Weights of a small GPT-style language model, trained from scratch on English Wikipedia.
Size: 8 layers, width 448, 14 heads of 32, MLP 1792 tanh GELU, vocabulary 2048.
Training: a variant of Adam for these matrices, 728M tokens, 4739 steps.
MLP neurons of a small language model. Each row is named by its layer, matrix (up: input weights) and neuron, and shows model dimensions 48-111. Each number is 200 + 30 x the weight over its row's rms, rounded and kept within 0 to 999.
A block is one neuron, or neurons of one layer that tend to fire together. After each block is what it responds to, as a language model described it from the Wikipedia text at the highest values.

L5.up273,176,188,210,177,162,182,178,208,196,85,201,214,200,160,209,258,196,209,204,188,168,229,230,197,205,180,186,210,246,252,203,153,228,221,173,198,169,207,196,226,203,224,236,245,197,186,242,215,168,224,151,227,172,202,218,215,229,194,187,206,205,196,202,143
L5.up309,220,188,239,169,148,180,221,202,210,166,169,195,231,179,161,211,211,264,192,265,186,178,170,161,212,191,167,155,192,153,178,153,236,238,206,181,172,195,174,143,283,170,171,216,185,176,264,215,210,229,181,232,190,176,182,196,194,161,157,193,197,181,191,172
L5.up383,214,190,254,155,154,222,212,207,189,150,180,227,237,176,223,253,202,216,258,234,169,176,181,143,207,224,220,205,260,203,191,234,256,216,183,209,169,221,199,190,165,234,172,230,195,227,229,201,188,177,219,235,204,202,208,200,187,243,238,176,205,219,165,265
L5.up915,246,167,235,185,171,171,195,189,142,176,166,188,182,225,195,160,188,259,171,187,161,168,219,200,264,199,159,190,202,241,222,220,179,176,169,190,154,187,178,150,168,170,198,206,198,173,234,227,204,185,185,210,140,187,191,175,213,226,200,232,186,192,121,162
L5.up1112,187,204,197,130,179,242,198,194,224,199,202,201,194,216,158,225,177,241,181,237,181,243,227,189,206,202,170,193,192,214,161,146,261,222,146,183,132,197,230,159,239,179,196,237,221,196,245,197,197,219,203,236,203,258,157,204,180,172,188,222,248,213,148,203
L5.up1209,234,206,165,195,200,258,213,206,178,228,165,179,215,211,208,171,244,192,226,175,171,242,257,265,175,263,218,197,216,210,173,198,213,180,197,211,209,214,204,172,185,178,199,295,245,190,207,203,241,171,166,216,170,233,173,182,186,215,194,183,207,223,187,219
L5.up1601,177,197,177,216,232,190,177,177,149,193,229,225,214,234,204,181,162,247,183,159,197,239,246,229,240,200,229,241,215,211,170,194,157,171,154,208,200,191,151,132,211,176,225,213,217,212,218,221,176,206,196,225,195,189,176,196,193,245,196,187,167,198,190,191
L5.up1764,284,225,230,179,188,207,138,211,165,239,176,178,217,200,190,185,176,198,179,233,246,215,217,211,235,197,199,177,232,186,222,214,198,178,179,205,227,196,206,181,228,204,215,222,167,214,221,204,142,203,155,174,172,199,190,198,218,202,191,209,139,204,162,222
Description: Short word-piece fragments in the middle of common words split into pieces, often after prefixes like pro-, com-, gr-, e.g. pro|fe|ssor, gr|ad|uated, immigra|n|t.

L4.up644,208,187,170,193,245,197,207,201,205,198,168,202,156,207,144,224,183,228,211,229,243,250,204,263,250,209,222,178,200,215,186,206,210,169,207,234,187,203,157,215,133,162,238,202,156,216,292,201,177,157,198,191,193,284,196,181,193,212,212,227,161,221,235,197
L4.up703,190,205,196,169,234,188,238,217,172,240,215,215,209,170,224,202,238,202,185,238,183,215,118,226,221,196,230,224,187,225,217,239,228,170,204,151,219,255,234,229,200,222,251,235,171,217,200,195,215,213,192,231,202,240,193,230,219,206,221,210,166,181,254,179
L4.up744,211,210,164,167,281,190,208,212,214,224,191,193,169,202,197,215,187,238,188,235,178,234,181,250,182,223,199,172,276,166,197,166,223,231,161,192,227,214,242,149,184,216,205,201,176,161,198,200,227,172,204,204,156,191,224,187,222,244,163,194,189,185,234,175
L4.up1521,166,199,209,192,190,241,209,190,142,188,210,235,199,164,169,201,156,147,159,205,188,195,141,243,170,247,202,153,186,218,200,211,184,201,219,228,165,181,163,213,237,212,217,209,203,254,204,180,148,270,177,218,155,214,209,245,242,200,237,231,168,226,237,189
Description: Final piece of a verb, or the word just after it, where its object or role follows: given, earned, accepted a, selected as, making him; also some mid-word pieces such as phy|s|ician.

L3.up768,241,183,231,185,219,203,239,211,212,141,230,150,173,208,210,214,138,196,158,222,265,185,188,202,186,218,218,205,234,253,149,215,223,173,192,254,199,167,212,189,276,236,207,238,201,254,205,164,189,235,225,209,172,190,242,231,201,215,185,212,176,242,195,157
L3.up1386,223,203,148,191,228,248,219,270,143,215,109,182,161,248,179,201,178,177,171,210,244,216,245,192,244,222,168,162,188,200,225,227,173,205,197,176,198,218,187,218,204,223,205,231,236,146,242,179,140,206,228,223,177,242,190,214,149,203,184,182,199,217,234,200
Description: Middle subword pieces inside split proper names and words, especially "gin" in Virginia/Virgin, plus "ri" in Rodrigo, "." after Jr, and digits mid-number.

L4.up1094,200,198,200,163,190,209,216,227,179,186,199,174,201,181,226,178,255,184,161,250,239,222,214,230,174,209,170,211,209,188,218,149,232,181,234,232,196,183,167,161,225,189,207,194,175,246,229,217,189,208,127,215,210,218,231,272,192,253,130,152,156,239,188,228
L4.up1305,225,206,166,181,165,176,130,220,151,161,166,192,207,184,180,224,139,202,266,205,254,227,216,189,219,204,227,218,264,227,190,195,150,188,188,186,158,190,145,182,141,202,165,161,217,228,216,209,231,188,186,202,225,226,209,205,180,227,174,197,178,222,251,252
L4.up1410,275,224,208,147,174,236,203,175,216,227,200,153,262,173,235,222,168,239,176,187,216,197,218,246,153,186,192,189,196,249,179,207,206,214,179,195,184,180,217,183,163,208,222,233,168,236,233,203,147,205,171,274,208,245,214,270,213,205,207,202,107,176,169,223
L4.up1715,160,170,232,201,199,222,197,181,197,205,175,132,213,167,154,203,118,156,209,160,203,285,240,233,220,214,165,263,215,150,223,206,154,187,201,185,179,200,183,158,172,241,225,229,197,199,228,255,212,213,171,185,203,233,183,202,159,216,182,224,177,191,185,211
Description: Short middle pieces of common words split into several tokens, with the word still unfinished, e.g. the n in Gover-n-ment, fur-n-iture, surre-n-der.

L5.up292,195,196,228,218,197,211,194,206,157,183,155,158,195,195,203,177,183,210,211,241,214,241,134,194,229,258,190,256,257,184,199,250,215,179,192,230,211,265,149,170,204,205,172,231,196,145,249,189,230,205,198,213,165,169,197,165,209,223,200,206,208,180,185,180
L5.up908,207,214,207,196,169,201,181,181,126,185,180,219,141,236,212,199,178,243,208,254,170,210,155,147,194,268,201,204,166,195,203,243,212,238,126,213,169,234,199,214,202,177,199,284,261,196,211,149,243,172,205,165,212,176,171,197,244,217,169,211,184,198,156,152
L5.up1234,185,267,196,197,252,230,182,168,201,210,205,202,205,199,174,170,167,184,205,187,206,211,190,206,209,234,261,238,206,162,218,188,195,180,149,173,188,216,179,230,226,215,149,241,204,169,153,174,212,187,193,162,199,149,137,251,174,213,157,251,230,209,214,202
L5.up1350,194,205,209,196,241,202,161,213,172,162,184,173,207,239,199,232,209,221,249,177,214,255,189,226,190,225,242,173,195,182,206,186,201,194,191,219,166,211,187,175,216,215,196,236,268,253,258,197,194,166,202,230,165,221,211,177,182,208,215,215,201,241,204,178
L5.up1441,257,219,195,212,158,195,213,221,190,195,182,186,144,215,136,238,270,257,211,180,216,205,206,177,195,219,191,180,184,190,194,225,222,150,171,181,213,224,227,215,187,179,202,219,227,207,201,145,227,166,222,222,226,182,224,238,201,176,187,250,210,158,252,180
L5.up1573,187,214,174,208,217,215,172,214,171,162,258,185,195,160,195,230,190,202,221,192,182,206,218,241,198,205,193,235,242,168,181,187,211,226,196,217,191,235,201,185,233,203,165,250,210,175,216,188,299,235,207,195,174,219,213,179,164,231,179,209,190,190,163,202
L5.up1579,162,185,157,164,233,234,164,227,151,185,170,186,260,165,238,200,231,228,196,211,189,243,204,206,216,211,187,203,222,204,222,193,203,227,145,236,184,193,160,156,220,212,203,259,214,146,199,194,248,146,136,217,246,254,140,189,202,208,176,186,149,197,206,207
L5.up1708,194,267,180,172,178,218,198,241,227,156,234,204,232,202,199,192,199,252,223,221,168,190,137,204,182,229,160,254,192,141,231,154,210,191,155,234,220,215,180,189,299,244,192,193,214,198,217,142,218,206,179,184,159,193,211,203,273,195,138,255,166,164,207,176
Description: Determiners and possessives such as the, their, its opening a verb's object (capture their, burn the), plus possessive apostrophes before s.

L4.up494,226,135,137,212,133,201,220,184,181,207,186,157,244,160,155,252,249,181,227,169,264,250,193,217,218,187,157,249,249,232,191,215,201,196,212,207,210,179,227,230,169,196,185,194,200,164,141,207,191,175,245,248,166,211,249,201,193,201,208,236,226,200,245,164
L4.up507,228,212,148,199,178,224,132,215,193,218,158,160,199,171,202,208,247,208,209,187,230,209,211,166,250,200,152,173,185,173,244,228,166,204,175,260,221,220,212,224,208,208,231,226,199,218,249,149,196,226,226,231,195,187,186,211,190,191,202,159,141,149,214,180
L4.up1236,266,235,181,196,188,232,178,200,130,191,161,171,177,177,181,231,206,215,204,229,238,197,180,196,235,200,175,171,186,222,181,176,192,187,226,249,184,176,168,179,199,213,193,205,190,246,223,188,169,183,173,248,185,183,242,191,192,189,162,117,168,210,208,174
L4.up1656,168,188,213,197,178,238,150,202,187,188,135,191,178,160,234,177,199,216,251,212,239,185,211,210,196,174,160,181,240,240,240,229,222,178,198,236,200,207,203,201,183,226,235,206,170,224,225,180,206,215,211,229,199,244,196,202,190,189,200,215,145,157,154,171
Description: Short second subword piece of a capitalized word, usually right after an initial "M", as in M-ic-rosoft, M-un-day, M-ur-ray, M-y-rtle.

L5.up351,183,171,245,181,180,219,175,224,171,202,242,221,244,229,261,237,274,208,178,241,187,180,164,236,202,223,232,259,229,236,267,163,253,220,171,217,202,288,171,196,215,241,205,213,176,166,234,175,118,173,202,290,218,252,209,231,209,226,213,180,137,176,174,187
L5.up469,176,180,206,184,158,194,203,204,248,173,187,144,179,167,241,223,249,213,186,218,186,232,144,210,188,238,198,217,259,119,204,192,189,171,209,200,201,265,201,177,263,226,207,212,182,147,267,181,215,221,257,217,177,192,192,240,200,209,209,171,219,203,188,173
L5.up869,149,236,269,220,192,200,204,215,168,229,168,165,208,157,169,207,224,185,259,249,256,214,205,190,242,219,199,196,282,225,241,193,228,211,224,170,185,281,191,159,209,236,200,200,184,207,180,184,195,220,261,221,210,199,184,198,236,188,165,215,160,191,200,212
L5.up1066,235,199,208,191,217,264,187,212,139,147,232,184,208,177,203,176,194,235,222,190,201,213,225,204,182,154,224,177,224,222,234,167,185,179,185,224,196,223,201,255,184,191,245,221,261,211,263,169,172,207,183,254,219,274,250,203,216,158,220,177,147,211,160,206
L5.up1318,261,233,250,177,188,205,125,238,149,198,222,203,202,199,203,250,210,247,176,249,199,218,212,172,201,254,211,243,190,202,240,207,243,179,229,165,171,202,178,205,231,167,177,157,244,224,206,286,166,153,205,198,157,211,212,172,139,252,185,228,186,202,188,224
L5.up1334,253,200,282,123,180,212,205,208,168,169,188,206,217,211,231,161,239,187,218,257,218,252,215,158,227,189,223,171,216,207,199,210,201,259,199,181,174,181,170,176,229,222,187,255,237,228,204,178,174,172,207,190,175,224,197,183,223,212,166,204,159,226,214,209
L5.up1360,197,224,219,214,154,183,190,197,186,235,175,129,176,168,236,189,212,223,206,233,185,176,210,230,236,209,189,213,216,231,194,250,200,240,234,198,214,229,186,223,217,272,183,190,188,191,226,208,232,180,182,208,146,236,211,174,209,181,198,231,188,217,220,155
L5.up1543,247,223,215,229,256,189,191,202,153,234,196,155,212,161,203,160,259,241,170,223,203,167,241,142,205,222,155,175,227,194,207,196,216,201,242,203,155,237,193,170,144,278,177,232,282,208,185,177,161,239,232,194,190,207,198,237,166,209,192,295,172,245,221,166
Description: The word "as" in naming phrases like "also known as", "referred to as", "romanized as"; weaker on list dashes, table pipes and colons.

L5.up69,186,227,201,163,251,237,163,190,174,177,264,202,191,198,126,183,212,167,148,219,163,231,239,237,165,219,206,237,198,158,194,172,241,213,230,180,194,221,200,229,204,206,212,206,251,209,159,134,260,217,222,188,162,225,218,189,204,164,186,190,232,220,219,212
L5.up195,220,200,219,200,167,206,158,177,173,150,201,210,171,172,156,288,179,184,180,198,216,187,225,219,185,240,239,212,226,174,225,199,227,162,120,203,206,217,217,250,215,190,174,201,215,203,172,223,176,162,226,228,194,223,230,216,226,219,194,234,121,191,184,167
L5.up252,211,201,187,221,167,228,149,155,223,211,198,198,213,196,190,187,195,208,170,185,217,210,179,219,186,250,196,249,173,174,228,160,192,190,184,190,216,221,192,267,188,190,206,146,176,219,173,212,174,158,245,249,163,168,197,220,206,187,199,259,166,199,224,240
L5.up322,194,184,143,172,215,199,199,156,142,235,208,166,209,235,198,249,223,206,188,230,247,210,204,188,209,236,164,223,253,130,193,219,263,287,196,187,170,150,249,253,213,187,187,180,230,168,222,226,192,192,265,229,179,174,217,203,186,235,222,236,201,244,189,161
L5.up765,183,191,176,212,209,195,205,165,214,185,234,199,143,107,182,275,222,194,192,215,228,186,178,233,210,228,184,264,216,220,213,178,231,170,175,217,228,257,210,211,226,194,224,197,175,226,148,192,217,266,157,192,191,161,188,192,186,207,204,196,197,175,213,173
L5.up875,164,207,183,191,229,219,244,154,202,161,214,178,225,181,154,217,169,162,247,212,177,214,217,208,241,238,157,182,214,245,164,174,229,213,184,181,160,192,239,223,182,207,138,243,204,170,214,182,229,191,233,205,139,202,175,217,245,209,152,212,184,225,201,205
L5.up1132,228,174,214,224,213,211,215,192,244,211,203,146,208,251,168,167,245,147,236,231,173,164,177,260,209,201,209,232,212,189,186,187,213,218,139,184,191,201,197,250,223,171,171,166,219,216,241,142,180,154,269,292,142,184,180,213,212,229,172,161,195,195,136,192
L5.up1761,218,178,219,193,185,239,199,83,145,216,173,159,192,186,169,209,246,256,221,219,170,176,209,248,191,211,189,194,201,212,227,234,177,197,169,255,175,169,188,201,221,220,134,170,210,194,189,216,228,168,275,191,179,176,188,190,221,207,229,173,218,223,181,204
Description: Fires on "re" completing there after the/The and on mid-word pieces (oc-cu-pied, dec-re-e), also on commas and decimal points inside numbers in vote or stats tables (8,285; 66.11).

L5.up116,185,243,187,202,198,202,199,175,200,174,151,198,181,194,219,220,223,255,224,203,181,224,192,186,210,199,214,244,198,185,199,176,170,169,188,186,198,212,185,180,162,191,254,224,200,138,225,187,186,229,219,259,146,239,209,173,202,231,242,218,212,214,223,184
L5.up535,196,184,201,195,180,245,171,195,150,218,202,178,176,208,189,215,240,172,216,178,207,203,182,197,180,231,165,223,171,234,225,202,159,235,226,239,184,254,192,196,182,180,200,196,189,218,171,214,253,144,220,242,204,184,204,194,208,218,210,212,196,126,157,263
L5.up907,248,198,202,197,167,243,202,187,176,178,156,204,151,181,149,206,237,174,233,215,243,164,144,165,202,237,226,179,254,108,153,224,132,210,174,202,232,200,135,223,178,175,214,185,168,199,197,169,204,222,178,225,136,198,168,182,223,154,200,259,195,175,219,228
L5.up1163,246,179,177,206,180,242,149,263,162,233,160,129,146,207,179,199,230,254,200,198,214,201,204,228,188,253,177,190,165,199,231,170,247,196,201,203,199,224,256,78,149,181,219,248,266,169,207,231,177,187,227,185,158,228,189,205,196,207,163,182,172,195,161,213
L5.up1226,237,163,210,183,200,256,115,183,165,211,178,206,199,188,189,179,195,234,253,210,210,231,221,260,193,197,210,169,210,184,209,170,250,142,158,277,225,262,230,182,184,177,187,185,201,220,241,185,189,222,261,176,215,237,213,204,201,242,171,189,180,194,159,207
L5.up1269,186,160,235,188,149,277,219,155,208,185,187,178,204,180,176,186,200,192,246,243,195,175,168,171,190,222,162,269,241,184,239,140,171,145,187,195,221,187,189,204,178,204,213,219,238,212,202,192,197,208,237,193,212,240,246,173,209,203,237,189,268,174,163,208
L5.up1525,200,185,201,200,230,219,269,166,143,150,205,183,238,189,195,241,289,195,243,189,200,168,176,173,228,217,178,222,249,181,178,152,208,209,144,215,191,209,143,198,188,235,184,187,251,235,235,154,188,227,196,195,193,238,190,166,229,226,206,198,263,176,206,228
L5.up1549,196,206,204,196,209,206,232,187,204,236,176,199,230,176,249,175,246,236,203,210,208,264,175,261,224,224,205,200,233,163,186,221,212,180,154,159,197,202,194,201,244,222,166,172,155,197,173,189,215,144,236,253,233,180,215,173,150,177,209,166,206,201,200,202
Description: Word-start fragments Lo/lo in Loss, Lost, Love, Locomotive, lonely, often in table cells; weaker on mid-word pieces like ol, ot, di.

L4.up226,206,170,210,194,172,209,236,193,177,160,192,180,220,214,207,182,196,197,215,191,213,246,225,196,158,195,176,197,217,267,193,221,235,242,168,222,167,272,222,167,227,235,216,208,226,276,147,164,268,152,153,232,167,264,241,229,172,199,181,236,202,173,182,175
L4.up454,218,222,199,171,165,219,236,190,150,186,127,179,177,185,207,177,232,209,166,166,187,177,242,219,241,234,186,204,202,218,264,185,204,221,217,198,185,204,217,210,241,232,213,212,210,220,197,171,233,160,141,191,249,215,174,280,192,202,182,203,171,207,154,192
L4.up488,203,149,194,162,140,205,199,188,185,246,200,213,236,188,161,244,222,135,257,237,197,205,186,263,214,217,156,189,184,223,218,186,179,177,222,200,172,226,188,149,202,185,187,232,160,296,191,181,194,182,178,209,149,185,214,181,245,189,203,181,216,132,211,127
L4.up1427,191,159,232,182,189,198,234,190,219,183,246,211,199,155,234,224,231,196,220,227,216,165,160,248,215,212,143,205,175,170,176,224,266,155,196,165,213,200,209,174,253,223,249,215,210,246,238,190,175,181,201,265,185,260,214,194,213,202,149,208,178,157,171,199
Description: Short middle word pieces in words split into three or more tokens, after the opening piece, e.g. ac-co-unt, ac-qui-red, Aus-tri-a, the-re.

L3.up774,203,176,198,191,212,227,218,178,147,212,195,144,194,187,217,194,227,211,232,253,211,178,205,177,244,190,166,197,217,191,178,166,192,223,173,183,177,177,194,165,215,247,269,198,211,203,235,208,151,178,232,248,185,175,180,175,173,220,244,198,178,176,182,172
L3.up1558,147,163,234,189,188,195,216,210,107,194,164,158,194,212,230,190,132,184,151,167,155,238,221,233,172,225,173,163,202,257,223,170,173,224,244,214,209,172,184,159,176,215,230,215,220,196,197,201,236,155,242,250,181,222,210,186,207,215,196,204,156,261,197,178
Description: Line-initial hyphen bullet or table pipe beginning a new item or row in a repeated Wikipedia list, infobox, or table, such as career years, name lists, or chart rows.

L3.up356,253,181,206,224,186,223,225,202,179,163,198,204,177,185,187,207,222,153,212,219,222,212,185,221,213,202,174,150,232,197,184,175,197,232,235,218,172,175,196,247,241,243,217,224,210,206,228,166,166,224,173,195,222,195,230,211,185,203,201,175,212,181,145,173
L3.up1538,162,180,178,200,209,199,217,152,161,254,184,139,152,180,249,158,135,202,213,259,203,192,215,239,226,206,206,221,211,177,186,166,169,235,229,163,190,137,199,203,198,188,179,234,233,242,308,232,180,214,203,225,209,163,174,201,218,179,167,239,207,213,150,183
Description: Subject pronouns he, she, it (also so) opening a clause after a period or introductory phrase in biographies; sometimes word-initial pieces like "he" in heirs.

L3.up485,147,176,171,185,195,174,211,171,151,199,215,149,190,172,219,155,158,235,230,220,193,213,191,171,201,220,207,191,207,220,187,158,181,134,212,188,216,185,215,197,233,242,167,241,242,194,239,151,200,206,227,176,195,219,229,216,193,216,162,249,197,214,220,191
L3.up1417,229,206,156,183,264,229,205,183,199,178,196,142,155,190,136,245,212,225,153,198,211,231,211,224,268,207,214,215,225,171,175,170,194,166,173,193,184,147,228,201,207,179,233,199,256,222,169,160,203,209,242,222,236,189,208,193,201,224,132,237,238,179,212,171
Description: Determiners, mostly the and also his, a, their, that begin a noun phrase right after a preposition or verb, as in of the, on the, against his.

L4.up70,206,218,207,180,221,257,186,241,202,201,173,196,221,205,180,238,259,223,190,211,260,211,205,169,236,198,168,225,241,223,199,185,174,173,225,210,189,190,159,154,139,210,188,245,225,200,204,198,224,167,207,199,202,224,267,215,179,211,217,161,222,140,137,206
L4.up93,142,175,222,208,240,218,151,214,174,216,199,222,220,211,160,225,197,183,218,202,240,188,254,239,173,231,170,238,188,195,201,220,214,199,210,199,202,246,184,209,177,179,224,164,220,163,233,206,195,152,225,188,195,243,187,220,211,184,202,208,168,182,124,189
L4.up118,143,178,216,175,168,226,124,202,221,213,170,177,251,160,178,172,179,208,276,193,218,226,184,163,204,237,211,210,248,206,209,255,177,189,192,182,246,195,115,217,169,194,148,185,225,189,193,207,203,211,221,162,218,246,226,177,206,206,199,234,187,174,221,231
L4.up601,225,169,220,181,196,216,189,246,178,156,214,188,167,233,177,221,218,225,227,243,177,146,210,193,187,185,196,227,206,227,191,210,196,193,167,186,194,209,187,123,195,189,168,189,231,203,207,163,189,213,259,181,240,213,228,186,237,195,175,229,235,197,202,223
Description: Middle or final pieces of common words the tokenizer split unusually, strongest on "ven" in gi-ven, also contribu-te, ad-d-ed, cand-id-ate.

L3.up202,228,212,190,201,159,252,184,155,199,179,204,185,238,164,184,211,224,212,197,176,167,193,183,243,159,187,201,263,273,207,230,188,171,217,202,204,178,162,193,177,206,185,172,230,178,282,216,204,157,199,180,207,204,177,191,170,225,140,208,195,167,249,223,177
L3.up667,228,201,250,190,151,221,145,194,131,186,194,191,170,220,177,207,163,223,184,165,204,206,239,223,226,227,195,211,220,178,192,248,181,220,224,228,211,270,241,215,216,196,247,177,225,244,218,218,208,205,222,166,242,225,144,204,151,230,206,265,220,141,193,206
Description: Word-piece fragments inside words split after prefixes like pro-, p-, comp-, such as pro-mo-tion, pro-duc-ed, p-ri-vate, comp-o-und.

L3.up306,221,207,220,202,176,256,164,156,199,242,206,175,204,215,168,136,187,213,268,189,200,219,191,228,173,217,178,163,193,220,191,163,238,162,256,226,194,255,210,180,215,174,155,226,176,205,203,186,180,202,186,224,232,227,204,200,152,186,257,152,192,167,184,166
L3.up562,178,125,205,198,187,232,127,200,195,217,230,187,193,207,175,246,231,206,236,164,191,208,233,285,173,212,121,188,226,236,249,200,240,207,186,223,181,222,202,169,148,233,185,207,216,161,174,125,230,190,157,251,150,167,179,217,158,267,215,193,191,222,223,140
Description: Subword pieces that continue a word split into several tokens, usually a middle piece after an opening fragment, e.g. acce-pt, accommo-d-ation, intro-duc-ing.

L3.up370,260,189,198,210,131,239,277,158,170,160,177,218,197,177,164,235,216,249,236,191,211,187,143,229,187,214,190,214,207,180,207,210,218,200,146,234,210,204,204,189,163,243,209,217,186,234,243,207,173,190,199,211,202,137,213,182,192,199,175,203,223,194,168,180
L3.up501,219,221,197,223,209,225,162,206,108,178,189,174,193,210,259,188,191,229,227,203,173,188,263,262,211,204,229,233,215,205,220,165,193,225,182,191,170,209,204,166,208,226,232,220,215,170,235,212,163,222,287,244,224,181,242,213,197,223,196,245,152,198,183,179
Description: Inner word-piece tokens that continue a split word, strongest for et in competed or competition in sports articles, also composers, physically, clavinet.

L4.up180,157,201,262,164,252,200,156,201,200,225,211,158,189,212,234,238,188,246,202,201,204,204,208,234,228,225,179,200,194,200,181,149,236,186,265,190,131,166,237,222,125,223,201,224,206,147,194,172,209,134,220,242,144,233,239,213,267,239,180,219,259,146,232,167
L4.up726,189,193,248,156,283,215,207,219,204,193,183,205,171,210,238,186,209,205,211,210,237,226,214,236,231,222,163,200,235,216,242,221,241,183,208,208,204,208,223,198,144,267,190,222,215,191,181,194,194,245,253,202,181,227,244,197,211,288,173,210,215,223,189,118
L4.up1038,175,232,205,173,197,192,159,180,201,250,195,169,169,187,207,253,258,209,207,194,189,268,176,181,200,247,147,187,208,183,171,230,205,241,202,210,203,218,227,174,161,176,185,246,185,187,173,229,192,178,244,218,209,219,221,198,216,239,187,180,198,151,215,211
L4.up1429,201,206,198,165,217,288,181,221,150,186,203,151,153,184,203,193,254,182,173,167,261,224,209,193,201,208,175,183,218,216,242,165,219,165,207,224,166,176,190,180,211,209,195,232,167,133,216,167,198,179,254,225,185,222,233,173,218,253,200,197,193,187,150,190
Description: Decimal points and thousands commas inside numbers, mostly percentages and statistics in tables (47.1%, 61.1, 2,500); weaker on mid-word pieces like mi-le, Seventy-t-wo.

L4.up1333,248,215,185,221,176,215,155,156,145,172,234,234,214,189,205,175,229,181,229,234,176,212,142,198,187,197,181,228,203,239,203,216,201,162,171,190,216,230,187,198,211,221,170,227,209,196,187,220,228,140,204,237,126,171,190,187,191,148,220,233,198,191,156,240
L4.up1448,275,193,239,193,234,213,190,199,191,196,231,242,231,241,226,216,168,246,208,206,247,242,164,216,183,220,203,258,184,172,195,232,218,216,236,190,205,241,159,206,258,218,219,232,234,168,241,169,207,236,189,185,270,213,218,174,164,117,185,224,197,183,153,191
L4.up1579,204,214,180,222,262,228,189,186,213,171,157,204,197,182,186,171,194,212,208,197,193,205,237,229,221,226,198,189,216,193,178,144,238,166,149,200,221,160,215,200,248,196,199,249,224,218,227,140,192,208,188,220,234,179,238,218,187,152,160,254,194,126,246,132
L4.up1635,297,193,216,211,228,201,177,197,172,221,206,185,188,238,233,251,229,225,201,245,189,225,168,167,142,177,179,192,225,162,247,185,228,209,183,189,189,237,174,146,174,230,177,189,182,144,230,228,221,198,227,190,214,190,227,212,223,146,196,162,174,208,202,217
Description: The main finite verb or auxiliary right after a clause's subject, mostly plural were and are, plus is, was, also, verb -s.

L5.up9,204,187,226,183,185,209,188,187,140,237,234,193,212,199,171,202,168,193,201,154,221,228,202,225,200,228,151,231,204,222,176,219,201,144,143,183,193,238,208,214,218,148,150,198,206,163,208,177,199,177,235,200,175,188,187,277,218,182,168,205,190,167,144,215
L5.up235,224,192,232,173,209,208,202,175,213,238,234,176,200,205,211,175,255,180,212,176,227,232,188,196,213,225,225,162,207,226,157,264,152,152,177,221,196,202,255,167,232,157,218,177,198,189,197,139,218,184,163,248,218,196,186,191,187,181,186,258,228,191,221,165
L5.up331,218,211,174,201,236,229,168,236,122,248,216,179,200,195,194,167,260,204,218,223,194,204,194,246,213,202,216,221,214,193,192,160,155,217,134,236,215,297,196,158,195,205,199,192,205,148,203,181,220,131,217,186,220,249,200,180,182,271,211,232,175,183,181,259
L5.up448,204,178,222,245,232,245,176,251,175,166,215,154,205,250,200,159,178,226,258,212,204,202,211,219,214,218,206,177,188,212,177,244,160,220,177,242,228,247,178,161,213,181,184,223,209,271,250,230,176,208,179,181,124,217,165,197,153,227,209,221,171,219,166,131
L5.up505,255,188,195,221,235,214,187,197,191,195,201,203,209,184,210,170,253,200,271,200,191,174,215,184,194,223,223,219,176,182,236,138,213,156,177,249,154,191,209,196,229,209,151,244,189,196,200,216,134,207,212,224,158,197,203,240,184,235,249,216,169,205,222,134
L5.up539,226,157,259,196,167,239,210,164,233,255,176,150,185,176,176,193,206,166,189,183,202,165,162,198,200,215,171,192,224,186,216,274,184,249,218,230,190,279,238,178,204,179,198,219,225,180,224,199,182,198,168,220,169,240,157,204,173,214,217,201,140,227,175,247
L5.up586,165,168,191,186,194,198,182,233,155,232,249,223,230,230,205,185,173,238,231,164,229,130,201,187,203,231,215,184,226,229,159,179,192,226,226,229,186,233,169,188,199,147,165,253,208,221,176,184,199,156,245,202,235,206,208,195,211,168,194,168,200,183,210,177
L5.up1483,232,182,211,213,178,174,176,217,172,189,210,193,193,213,200,203,176,214,192,197,226,242,146,200,194,199,172,157,156,227,201,234,239,168,208,218,181,232,177,220,236,177,159,276,179,181,226,173,217,128,251,237,129,211,231,215,158,202,224,221,201,178,157,217
Description: Final word pieces that complete a verb split into fragments, often after "to", such as pa|y, atten|d, capt|ure, per|form, as|k.

L5.up118,207,161,179,206,131,220,158,131,194,197,228,171,239,182,219,193,155,163,152,264,209,228,223,239,245,254,211,231,187,138,153,181,240,219,192,250,252,223,208,195,219,184,115,137,229,189,252,248,149,179,176,225,182,204,160,209,219,195,203,204,175,224,207,213
L5.up568,219,153,215,170,215,152,182,126,186,232,210,189,222,193,218,250,205,218,259,185,197,164,227,270,230,205,173,213,179,136,200,163,214,181,165,208,170,195,183,191,206,179,207,225,270,185,213,212,186,158,159,217,181,185,238,187,199,231,180,224,243,203,219,175
L5.up631,183,198,198,200,207,216,221,142,165,215,205,154,199,213,191,244,213,211,191,214,212,206,215,256,256,193,202,188,206,213,129,193,211,240,173,140,206,215,207,208,183,237,196,181,236,126,227,185,195,167,169,244,180,205,181,203,222,255,184,177,255,193,209,178
L5.up791,227,208,249,241,201,238,177,208,173,243,178,205,211,182,211,193,229,208,206,161,192,210,195,210,178,197,209,240,181,173,217,192,194,185,198,226,213,233,158,205,174,211,227,200,289,149,237,244,261,182,188,185,160,201,231,208,160,167,185,187,170,211,131,224
L5.up1315,233,212,246,193,202,254,232,153,206,265,190,188,211,241,209,241,225,190,220,222,196,192,197,277,235,205,217,186,170,168,177,126,202,153,155,164,187,198,173,194,196,259,194,195,223,178,215,207,191,226,140,204,215,202,191,176,206,235,159,215,236,185,242,144
L5.up1653,205,206,215,213,223,240,200,160,158,169,200,177,215,169,166,243,167,171,150,209,145,165,196,209,164,206,159,194,214,172,249,158,261,167,213,179,192,232,217,152,221,200,209,223,200,156,207,191,195,211,243,235,191,189,153,258,206,257,225,197,217,180,221,222
L5.up1729,231,207,198,242,216,256,132,191,231,218,177,154,223,186,193,207,179,192,239,190,219,201,201,242,213,220,174,196,198,178,205,223,269,221,218,193,228,177,185,220,165,223,164,191,188,175,180,203,164,194,120,226,171,150,195,238,215,181,191,195,178,135,199,222
L5.up1745,213,187,256,221,198,199,222,185,199,233,184,164,195,222,219,179,198,237,212,165,213,233,180,231,281,222,245,255,195,182,236,174,188,174,210,187,219,221,185,159,245,262,198,255,196,193,265,201,219,184,183,199,214,197,190,249,189,286,181,243,222,242,193,201
Description: "He" (sometimes She, It, who) opening the next sentence about a biography's subject, e.g. "He interned", "He is known", "He attended"; weakly on other tokens.